MLP neurons of a small language model. Each row is named by its layer, matrix (gate and up: input weights; down: output weights) and neuron, and shows model dimensions 0-191. Each number is 128 + 24 x the weight over its row's rms, rounded and kept within 0 to 255. Numbers have three digits each. A neuron's up and down rows have the sign that makes its largest values positive.
After each neuron's rows, "fires in" lists the words (lower case) most often at its 100 highest values on Wikipedia text that the model never trained on.

L4.gate131:121127101085141147110075160133117130130154119133111117098130045089125093144158130124122111115125145100135143137119130083137103093143139111153121118106114111130134107121140098137127091108122130131126118111119104121159115147110109086139110131116107120098117099170150190178193155133114147168169108132121161149126162146134136155125129118146152145110133101127136136122141117173148106135141143142103128135092149118124138059111143082146150103119133100134111085107104130057123146139138097107098142120100111138099117149188086111124089139131124102143123140127106124076105118172108165115
L4.up131:112166129126144135129093135102138119108121136143107111074158066088151082128123136094101082142129109156084159133125163152138100106185099143187132169138150089132151101133099111153124124104106134118101128092101137137140110132136126108103121124120151093134140122154179145225137133123140156165110149144094119120139187117119117119145135141112154113102143147108127119114140093164130126150130126147123137097148135090070146102136127112175157148160157100151131098094122113086140137148173104110109135110121135142122136143145126101137123134177106111115089106119124121141121127136141132131
L4.down131:116137148163136096131130093125124119110134151150131114109152100144149117117104164077114108163110129116087162146085127153108088131173087124159133188160142120149151132144095120182171139120111159099089145125113156140107113135139131152113149150125178107155166126128171099182094120106171135107121150134126114102169179117120091133105119126132145083143103148122128118127130137089123152144097119123115125114156132085096164158133121153132094151149095130179106115123146124145113137124148150125181108104105124174144137143104150122163109104137120113132113116101163127176158126100151112131
fires in: "to", "children"

L4.gate136:136147185129137143138139157123159128165143165103125133090109093123146082128148108120146113095137125107136161139131108139114105076096141103135132109146131136141149150124131120172126151130123141161124109141140098162165158126147129131092092160120134099152131123123159134148118134133097156095126106115134157112119109098143121129132137117120077086088129122135118103125148168120110068104093098130103084157162121090156087112094102123106128127105162215122144132146107125127157148115133064105134157101112150112094146147148151184145086112169106134121112106094134106147132128169138131123
L4.up136:128150117152151176136126144117190101141125171128118102100166086103142102110152094124143123091124118083143153154125132162103111085130146126141153094114109100136131125133103100164112146118102137196128140142105129158140129085154148115129121122109100092158161108119130094148133121139104181086145138177079146110146149096158087146183139139132122094099134149134149098145123156144116107148122097123122113146150135122084125159116139131116101112097191178115148128151128130148147138127126086165104164090128148125086118166133154126164103127143124145135095126093130113141115108132127128131
L4.down136:131122093174114161127123124101156116088110120137125091139118123113132156132122123101141101147130089134134143123087160173099099124144116131119149118093097127126112104148079157117126074096127078152136132118066139127098100089091122122171136082139131136115161095143098110134169091133126142139141140170115134098187159105118099151141133125132166148119162098126144137126131118175123143128156126155146153129142128123068129142141162144165105111113147104115098108149144129155140117108128114196053149126124109128128125151110126092139124132126127077123175166123116135139097093126117123124
fires in: "family", "area", "city", "families", "inhabitants", "deputy"

L4.gate142:131086130121133101122171118150129084158144087120119137147116109115126167155139129137122147112164125163116109090138150145123123148097103126113137097128072160135138129113160115148108106130164117147127085135175104126102123137148128154119142136179093068106139089170109132117151129131114124101157096120140134101093153095083139145075104121142080122114152149138133104140097150101137062097128104142142121168130108127144130145096142125089108164129149141098156136152126126170144119164107112145164067176121123150138125144120135114115170143100129133123158120156112100096136100121102135077
L4.up142:117131081133168142151163139173137137155148095178111116165118136151151161134111103141094136147121088132133083106147157121093098105105175135097108134115113138117119095086121123160127128116137123169125120117117125120135127118182107145137126121128122136162158118122138091112125108157125117108137106162156146112126122111114147138110111138092107111135155153123127128127129152145112107116156097123205114103183135136136128180139119142110150169103152164090125103088136103195140120167136119120140118194138118145165136156106122148122119126113097143111117099107115068118170184112111124102
L4.down142:113162080131158122131186114156120136111141103172090127159089141138169170146120123121097135127122101108132094123085129114112101074104138140115091134131126119147128126111131081143150141101116126177123142104166129163158133133175127143179163154121138112179177094105162116113112095152147123139132103154138158120120124130109116116134143150098112116127141162142098115147148128142141126122135118145197146142148116172147102181136106159084170164130135141099114104091092112148139132161130118121113139137124115137163127152112109164133126140131131113144085132077114124113163173141088126141
fires in: "south", "north", "off", "west", "east", "along"

L4.gate11:172132157122174145150100134097140145130142156090108135110064130176105127197114131129157110124132140136122154140126127127137139145106107116148117149159170143134128149118128124122183150152182154134129176075104082168137117109159169085136144168129091141110144122124144135136135118135138103121090142144161114106113107130134123114114096111090068082110140124125117124106113095120122126083119171144111112148108107108139132114090117122152144150158083139126105132154116169165119144115091144134140105099135124091104120118173083159149098131137180130156130141139102142133110115145116122148
L4.up11:154159122111140174126132134084140141108116135112101112132098124133120170155123125157142153105115123148121142112110138135144136136117142169161164137158137147120127135111129140117144117136144140133095158094136112162152114116146162113147112163104120131128148100107106102134118073115140116125107155147162127107157152128111074116135120167101102109138153134112138135168088128127129156138109163096117102112086115150177168115109148174168183180169142145137116128119128135126139138118120159195128072128131138106114090099139092134140125182151193147158114162122141165129128111113128128201
L4.down11:150166085165078138130172154107106139145156140157171137151146114114122156123143105118134126158132152134144149127088140131100122100098143131118149148123079127132138097163109127103103100158098133145130111151164152085140117128133128117127110158121123080124139124108131094134105117125145136132154128122102117122228136154133018115145109135130144151107118134111139141125148143105109153156131127089135111097107123127137158147153154148115139110140164143118152135105108112062140108141129158170181117177120122145133135080128118095102127138107107144117108150113161128122138147118142125167
fires in: "at", "in", "the", "for", "is"

L3.gate70:082119139127148110161115114113175071190133112131128129119117129156090120165156155101176069139152128136187150125108146126115144119105120109151122135131068097111134184106146151113125143158122147131146133141109113138142113125153116089106133115155147155104111122134125160131127106167098156092119070097119117123095126131149134172088088123168081154147151119150159089147128131130100167136098175133104088149084113131139171115161164093128101112115117125118143110112127147148133128135122115109152105145135121129104122128116095136156168115133113138133165120106093096109142126122151122099
L3.up70:119082165117124110151104106122135078161127091135142145108120141138092160176162104089146130129118121140192149100119130117099155145132155126103166091142105097078119152120130133101128111172112110150152140159055109152143089113158149120099122090133116178123137151151147127107142064152109148109120121130137160134135121138169121154090096123124114141099123112157141124149126097151111145103130137117145101113091141143143169144148141114172102093100123105110120144114151155139124174131126136109124123120127142110126086139091128101141177155120087168136138116095156090114128086124144127122
L3.down70:125141158130094146139084136144148092111098163112128140088127150100123165157129074123118128086137116113148124132137104165104168178120142119147143063143161091117118183138101139137139085151140086177136109123096143134145141118148154132135107108126132139147117131136122135121125103141125149164150163150143166120184100110110091168117119085098143124082113181152146112136142124139144139117149120107183122142110156134151131135159137131133139088107159116109122126130131122115093162152162144097076122149122124076169104143097145099134150152140103148156105133082157133143117113118125093130
fires in: "many", "some", "several", "any", "none"

L4.gate279:107146138118133113099194123137143121115115148185060129140112090097160132101139143170105094142147135122141095153119114136136123106177101122107114144081110140097126146150136094110108100109117115143161118133190134125138116119157160134155118122136138114164127121166142088141133163119123124110168141125105151096113139092098131150109097161150139165161147116119121112122139152074105119141133130107142102132133147159108112140154123148073111154120111155127180114162105099107175137143158113137138125155122128187079144150120124153140091195117116096129118134136101129117113142099153149148
L4.up279:097133180106179086122144106119136089138119145121128148142098080128133120138080136130115081153144128102118132151163075104120154122136130123087133155121137132116107154120133161119101157103136100140149122125143141131149121160116116122150118138158136153163105144116148121135089161169105125126165088123119121129119073136094140115106125101142110101091065160097102127144157174095126153099144105136139140138159172113104083118110109128094145148116122172134146096167119090128112131122160126123165133105126121156101110126141169170109099120071080111105163141127118092159138121145129092142
L4.down279:150178133144147120162151108111127134160134133148107108104143117107136170143129126170094162158139110106114106101100134099092102103137124119138103113105093113138133163141183105128163109143109129121114140080162118137128147119146118115142137152166119100114155088134125119098117114128118132131112152138164131138098154144081077116122106135130148164143143151110119134135120099136111106142119161122089135095130123198084132153158071139159137168094146118107159122099127193151172128136148145143095154101121137168117081127135097122113146149134165152148153082160088139102112087124124143147
fires in: "known", "signed", "recording", "music", "graduated", "songs"

L4.gate97:151117109109124102134115148166134138111111131102164111104103118068109140117107152137145119158115143127146147114153130126136135158099139156155167104114095088166137133110127105163140133105108138128126122132129130110159108119086147114126125114108136108123089154121124150188124140099115130184179128115145137108145094138131078132120141173086104080147105129102134067164111137143131154147116123114114157137099094113154127131055146137151097148082149175119143140143138158140147102069115098155110118144128151134115101077116123124156161147077119144134146162147157148142138082137145143112
L4.up97:160097097065154150135149156124135125161146139133119146120104062141125081149145141147111121158136166148121156131114136137146133094144129116145115161155131114130147146077159126152152130126142141108127100137114084143136189106135119115089129139125098125113091119136157160176109141143152143093107104119117151107083102134126135107115170142144077110154133148179135133113121111114067115106107165134119124114120163109134140116128103075108122143146094132133123105129107141131141107132109115092147136131109154041132145103180112134133152152131113121163133141111142093128137120186157086132
L4.down97:144137098116137117122101176153119136089107162101158110111107132089095128159103130140171116153124115107133152108111158139149153179132126146166166121085074099151136112131122096103129123109109125146110138109124131098140114148092142104151142142115131095134099143138141144117163148112103131187180138130144113134153127122127114140139107144078136102115113117096117088178149124152153158124069122099098118120105109116150131139056135133130113118095178144126165152121134170114128125097113145151072106152136146148124093088103111127157140124084147163125134161144145128154142093137141157088
fires in: "a", "the"

L3.gate333:124161106073133118134155131148086135108134123113127183122119172119161112130159134169132163138122201151115106102116109113166103150127150157134133169115129112103180108137140143160124140147113128133096106144110122138128113115151085160137127131138141112124093123134124120150138092139141123065165102129154152106098104149131155214121114145144137127141138126125119118117142081131085137138117191158134089154123116129144116123105115139115148131117113154137123100139120136095148099139123129077167155146087109078150156131143103092136135148177118107119094167136086110145125154112142132160
L3.up333:131137161124133131121070127151124130098130090142137128120143216098164097093119104181125141128133132130121119092124168121130124152132172148147115129108177163122113095133134168168116116127139144176101173125161163134152113120125106116158137156122169153130095167122129096144101108089127103116139111147108118119132096178146135181097106131132150097119128139075093131158157112167114163095113160157121169112142156105143154118121126133132142148122104115122132106158143151107144113170118151131124128101148095145148134119084119114148174155125147126107112155166150092110117150108149130114
L3.down333:144124159146132145123056099178146122159151111145135115095152154108080137104121129120134173140191100130135117139092157121109129099143150122120124145099154153130106113142091141141081126127150134127120159096168134117169143097110135138157153161120168150159124144119152115111137131073115138156092098144088122151116127134147111131130107112136108103119148135118134106128126105174132116089168094142121175102103116110156152104162146121190102143141141100110139120130137139132123134150100120150117103098167100178122119145061144134181114137124093106095138151102160124120130101154153140112
fires in: "after", "when", "during", "following", "while", "despite"